MLP neurons of a small language model. Each row is named by its layer, matrix (gate and up: input weights) and neuron, and shows model dimensions 256-351. Each number is 500 + 40 x the weight over its row's rms, rounded and kept within 0 to 999. Numbers have three digits each. A neuron's up and down rows have the sign that makes its largest values positive.
After each neuron's rows, "fires on" lists the tokens most often at its 100 highest values on Wikipedia text that the model never trained on.

L10.gate28:580574569464510571446457489494491479499443556458447474473414605601506478489504538522521458507535445520459525558468400529516516558447519459535469508542497471463564451492478481557505559397498502570454552532530491457593463525513505504492478510488532534468501459475508478396548507433530495501
L10.up28:568484497393557549494519509489456426508531518594524497518498606576498535396478579495550565496551483448499552634551478481598499533480539487548454482531486508452465464540514479542434509463469505539452461419504467507548480431531477416481445452476498510490519478502512515471478528510449489482
fires on: "0", "1", "3", ";"

L6.gate228:491498558539467449509504510427478531548494460423426498472482461478520497517552529524501509528459489534498469512454535474456497559528486533426537507461469483451517536495520514559486543506499432442472489512496526604527508515481550536487504544459452450543517548547515502510539478537443443487
L6.up228:535468546541513502499457455566457478461591415508494521528467528488484487490472450499463470538461518564574549474485531523553437519530507538476540449499491529448527555441490439503451509533494473518444565492483501418523491511500536494450460529506497396480455526523487453515550543484520459526
fires on: "–", "9"

L10.gate478:502541502450462513499491509512459414519520456532506482591591384484486536501573436536447487471543383479434472503521490508412519547492500582547497445563562512581510445478496516445540485517472509494530493558575424513437501477489527501527513497471479402494509570490530505518534483511455495480
L10.up478:550460487572557494473511516517497457542538477487508495576513512497533501533452436456456434525493565491530497442425488528461534481488506491577515558539594546498434448464546495523466510549486532534521568541555504486462560452572463503467455510504429569459593488465452567572398503523471546508
fires on: "2", "0", "/"

L6.gate112:557544498448493532570494508472482491524497545518500504431523485570503506601558497450473471485535447500431476517548453553424507582440472509566457522494453553578557438540479514508464542476508509453551462475550395553512535432502495429528490462461529501476574489465483432456460482475521519465
L6.up112:460518442506444527476524484573463489475557500574447502522533519473474513481461503487463524463460475589467493463490541496547520440546482563440509584553499514453452544530564461545463567500557485521493518493574510526575556481502500488497529435509464534461568538468567513579413591506540473533
fires on: "0", "2", "1", "6", " France", "ces"

L6.gate240:445601493474478512542523534505410500568546496478505499489452471518512567472528531484510445443497517502476451533487517468518507501495500483536539460499464506468488556520457529579481528470567476487517518529537411402450459533440525516519493470558505499511509481476447528448443524513519492523
L6.up240:552537497521481553501443508548437501540487454541477452499450520484522460486501575493452534583515497560521497502470469455486452475510537467533414475510566484502485581423565466534471494535528593448518513586458470499485477475550509490455421462493504509508501471495468519504519529459412516405
fires on: "9", "8", "1"

L14.gate717:455522528555550509495458520524535544509602530421429554534506505523496545463440481486421529476485547540476554543537527516549501477574554515489449510511488444494527469450483514498564481537465495488543472447536534498531493487478536479530487501497499469422541483455529573458480566498508447520
L14.up717:531507541478584503477556536540474473524451581474553587497486572538479494520545482552451565532540509441500500499489594534471506484588480500469530487429459533493504526456521563489467511519526512535558424472473461548487568447543415511453515510528456449497499533517402527556488532478528541594
fires on: ";", " |", "er", "ac", "l", "ed"

L8.gate382:517464522523519472516495503519524582537514465545513543592548490479554468495476495579533506501496477549571466585450596401474535459538541486518566500502501501520487510541543523476479556503480424516488554515577456510426546482441481475442489508478475460478370498468598500508469479555506513439
L8.up382:496517515539487462459575505525524530485454487542533534496534531553513513536504539553501491418482473501550467605539553469537489447441569523489540545561489530523488496583491479491499506498460487419529514478546451521446498473502531436438493479524491441433458468512504512478456502530592484505
fires on: "areer", "2", "1", "0", "9"

L7.gate373:508552500518526421501504554520447563519569561525498432502504436470483528491492449579513472488439472442484474545535502497421546530459458493538478512468481443548533562482521514495530429465428471473478505406445593500560493478449496599547467452515470483488446544523521520443494612432446533545
L7.up373:497449462525520552548463494539559528529449564515541568551468481474452494512411499463491498475466562565525474461459470463555540553466537503507506484468514506426463517489529454518449441499448548455508415527447561520409514434496560446494451458555460504503533446554557423484549541438505502480
fires on: "2", "9", "4"

L6.gate9:556427593531451524525450466485471487535506523483447506465495546518473411512517467511503502523511551592518547512481451503488554534499509543482516504485523532502530498485557516535443516523546568487468512466476475588483572455483521497478434535492531578508568556570480471547478489431513499508
L6.up9:506469437579493446520475431556417493398495492544421466483499484476585488541454490533527574525484572487475506474499519450487481543489534473466523509492413399515500526480448479529525502574494469559518586496481465489504474512473462518510515580530541452539547523449501465482533488512561472507
fires on: "9", "8", " League", "7", "ump", "4"

L7.gate233:480490501498442527493499506600547554514581527562537439471509530495546543530446505585520522518430456514474611574477494545486508511528517480451441493498491506533496499536452496445472499446526462514538507498524499502470461497395505475513472422580513438552454519470492532444450582453514495483
L7.up233:457486488552442564458443526552554491462527592441545446534533520444468517532464567390483452541480504531428516453539489523526481538455469391476456530559499459527542507478537557502541551502513477523537530481480536432551512523520553520489534484531523499554558594531508503445499493494547488468
fires on: ".", "1", "5", "0", "3"

L7.gate546:568479568520513521499480498463446549506569461500549549562505501513479464523497552491533492506560488532552539578492493478478487529425505505473506455498492401502489545552544465490400512483534514451551528486472543544571492504466468481463536484451457463506489464554473510543538484528415441540
L7.up546:524554511550565514543586517507498465469594445495530520442483536571501534461539429579505538514507473501466500474552489482541562500522518584493466479523476433473483594476493459438472457531544452473510575523517518522465469495534488510418509459451490499499509443526479516454517529558510545506
fires on: "9", "2", "7", "1", "8", " ("

L10.gate681:490524540452550533576573439497444495504537489557473576517535490514525500529521409462499511549452456557491553513523456557497509471499479525524478542507491563527553453503514543468499466441621486521522536459535446511485504424494494515516548426454466488451462480512556515475412473515489456578
L10.up681:572541540498484479582558501521446463513536437546480473515501437497545498538524501557498539501483513540554532523448539513471495514462548578509453516517472492418495504488510414466490488488491446456538533518570416544422543492492458447434524446506528478462521453539526496464457496500540552498
fires on: "\n\n", "9", "2", "1", " two", " is"

L6.gate309:500457507523506513543539514492446478455541416487459511590526490492515468471459497538476438526482473505487548573578510540567445559490537561514475493465484451467551487543513492456511490440520496535534486477464534524600473501431546503452552400412522448523454530498482548492475528495439480506
L6.up309:453484483428560455403461566561542459489496512463538536505491508452512505458455546457559478483483473432506484442482440598609513569493442539524488559448490471504543507508484535517505479570507487532446479496496503506494534476567546502446541424452488459573549563540517483553508444513533527545
fires on: "5", "7", "6", "4", "."

L10.gate437:535504548508461485509494532565511492516514528464573481432544474465488555506429567560531500515546488512490448558419553580464521496563518477534497567499499469536510540542527502475472434506447455464548548454486400518495534479429560446486476523524485463473468529440562543531425446540470512532
L10.up437:523486503477474519527463504482499456536463583549560567524476470480540460510559501477557515446554551508491398482465510489471452440424536467504477538493552574551476482553507436489496432565461553476534460411495544522512480459552462370459494475574519481439568469543519546490538563549526592538
fires on: "1", " ", "2"

L9.gate218:512550440509488555485460591542440490427600539562439460518534506537516444441500446543500497461460514508444514543480475540486532456492502512465475499503457465471483544440482518516524458459506519497518453522478497503471460527459514576543473497472518438544467490569460593479498526477462481542
L9.up218:455498441465523479496413450513528544461540550536492434514545496448521492536435480540421425509492566474527541448469483546446534469500477479532477464545449507483487513490601474528460499526574486501523487497480464525583468463455525471535480428558435461521533464550499437520493543494505456506
fires on: "2", "-", "5", "9", "6"

L6.gate267:471481542471525584498536446496559446582511550423512545429440522464466552482404537499498547534480504525440509512440454464457464484547493525476422540482474481480445569525491496438477508568489471530551471489555547552458583484445524501445420569499541506512549481554534472436471507492448527478
L6.up267:520499506560511450479542457534469392424517447513505512398467478504427502503480418474503481546457564510466470498472603507475469447502499481454541506459461433515493535454472494443525523475539420532459474440494539455525456549460481481489521569518569471561473474456509457468536543510528524544
fires on: "0", "3", "9", "4", "5"

L6.gate411:523432533530490492563435484546469537567463531488503517546487468556500448560455517440533409492528509541476559496491557561537522499468511522516551455502480471555531531517538495525468532468540468600487590446501492539536453465408483573507517442429474468553447489474527490451493487505471425523
L6.up411:430451527511498533474537420444534417500555564548500552552422435522469509517474524497422508539472492559486507489453506476476604542477444507507521537459541539452464552530543542506542499564549475489560488523494483554488520524506505482536490483462550523527545506545546458580463477511486512512
fires on: "9", "6", "5", "3", "4"

L3.gate39:532485485459504445455532474430467420470499504540579505548500525515518551435482457462536484575478487462430439450522505508457454512581551550497530560495575557505436504467428443513580519533468529476468455523565530557486522525452440472472564551506437446530511554528481509482477469489508478490
L3.up39:527515467479485452391577527501541534497472466572530460534529517512569537461494474481537468479453468536479461452426492500507488486479443462494522519542479517504430496452473512529465539462508469491430453468578503508570474540462469553478485490466517460549525480527523509487504519488395519549
fires on: "led", "ning", " between", "hed"

L7.gate395:542424513580472526505505504495466432498535416560433510454479456503464539504528502502494507525536540552531534532361493525527493425508466531487455461559502525520451568549514515472550497545571442414518525527526522575518472535457506528436537437507472486503488521522536488587491509579460459504
L7.up395:441532513581507518497507541515519502493580513440457505490416503466481509506519510505502549550481490552508528480568519447540512519504477541494498477539497447416504545508504465531417536532497474457514548447411485534511494461472520436423442507517437379513449507452480471540446487490453410455
fires on: "8", "9"

L3.gate424:488519536563485531553458499487545491450450475501551421462514411504546499496518494497507472555453513492493531554491476576548453536545448502482464457504497462451547554531450497479549473487560467510494584537504552512419472539542573535586505519550556497484448445510510538516546590482473456561
L3.up424:592515471535492509424556424486459474432539464502537435437457575476514492541464475508560508491447497487456576468467449525474526512515540496406527514494532527532452484453524440497526498476504468497525520510467464530537495539498535536499528497524577467419432509470479529517519474560586454488
fires on: "ub", "af", " result", " ship", " trans", " German"

L6.gate28:512507579568531530491501507497457518533488566525492553548499472477442471515534494502433482546476534494524560475565479445440435548486447514493478472484454515510384417553522450594482528467513432422436543529463564534530453474482526525520518539512445431549489429476489482535528589473474468427
L6.up28:497516539534514460541499548565529545515493445460458526533511521470464431522433478491597533466532530475577439551593525485520494557506504512521461446508497485467491487520503494469431462577507484452499443506445549506522537551506583511479448562505482450553512540537512494593454584549524498506
fires on: "4", "7", "6", "5", "9"

L9.gate331:565454453413495472574441505475529471498488447577434513542481514506457430525513509489498504497511473476520504550479530429487503496443527524576481487547526527585460467471500467497438490524508476527523507568523414508491469450543479477534556485538522518445516488420480412448458511487481535499
L9.up331:505527527502536488527425508540464484505524581460476542486462513435520571504509527524458431494449554481477504505489546529548433493425486471439438581547491479457488556477446531539549522501438512448525510495565448465505547496464590474546448450481537547468537504491429534538487561566519552440
fires on: "8", "9", ")", "2", "0", " ex"

L6.gate581:548493504465507478484515460506451559455514536602502521457573493471470473442532571482484500504477463464519516532566502508536501520483490511482491498544492454540521538550499516549546460491556506529454527522464472500521513503521513512521566388461474473508548509481481433524464488552476513571
L6.up581:517504525442503496431470440502508554527481498565497507493589535499495510467552525523501556461502410445525498541549464566527477498476490501512469495492463432521531506485515466537501445530496479541487416462536532500531605470519457537555511488486553443461494543525426537511504505504462537561
fires on: "5", "6", "8", "7"

L10.gate730:434524508465506529525452520511473482466490484469473481459449492493463435523507478499517498442481493502470466527561476449476538405479513506512460499451558469489493481536472542533457513450556495482511522541496419430527419491549483515464497488530495483554502474493459469486523524502474516517
L10.up730:519526581465430505553468490576535436547550475501518455436515472465507540511458411572429467489459517544459521519541531522494504513492548450492515503521549478484481531468547491533451467477490542390506613570517467517467480449473536537550444526527507421510581503451532453478526582468440532497
fires on: "8", "5", "4", "1", "2", "9"

L6.gate225:477550461537540450466471460572395463480572483503471488495528549460540464443530469525500430511450538498486561557530470572475480486460492544443460530574474528494417552452510524496521483478487556492428448446514515457529548491388508500512465437512528445463446510544550538504540543542498481553
L6.up225:572498499526499478551483519573516493419587550570472479461461439559506504534485432597574472561397575512493495499492498536554476448541555516518515526504461556394486524489516556559546545550511519462486455464559512449573497485530544456488453419547464540558498516483474532435592555512530452502
fires on: "9", ";", ".\n\n", "-", "2", "4"

L3.gate726:505505493429574515393443499478536568494424511453512503502442576577483539475469534490566515494501522437532501543489565507536465471551564469489480534454519451498512453507490503544579512463529500537462489519473490528425516473495520508452419600474559468467453429445432473436547523442547504473
L3.up726:447450509516586490441443515512553445544478475518495527490497556505562558569485550378453457501586461481439528482503504484488520459496537452486516501482473543535456427453436551489523521532523475547449471483523401534520458463481461517465442498579499423491511478495448526531460449446508530470
fires on: "3", "roy", "omm", " began", "1", " Q"

L14.gate581:477501587510565472494485537586534550498480477465483501488537479519502523504476492488488474505498492503482523468513483492572536421501495495510506503500548469510495453578538607419541487584546500480503506480587542509534522542495503567494491555456539526460492494468512532551523581452512612480
L14.up581:570483525523484452456538552484461488548477527520461529569422455527560496435443488508451520605507537428500507521477556519542524445565419472492502457471536453517496513523508480448502525524585511479524501498417566541574538507479490573494443469477539529483498566532454460522610523504478517551
fires on: " |", ";", "ore"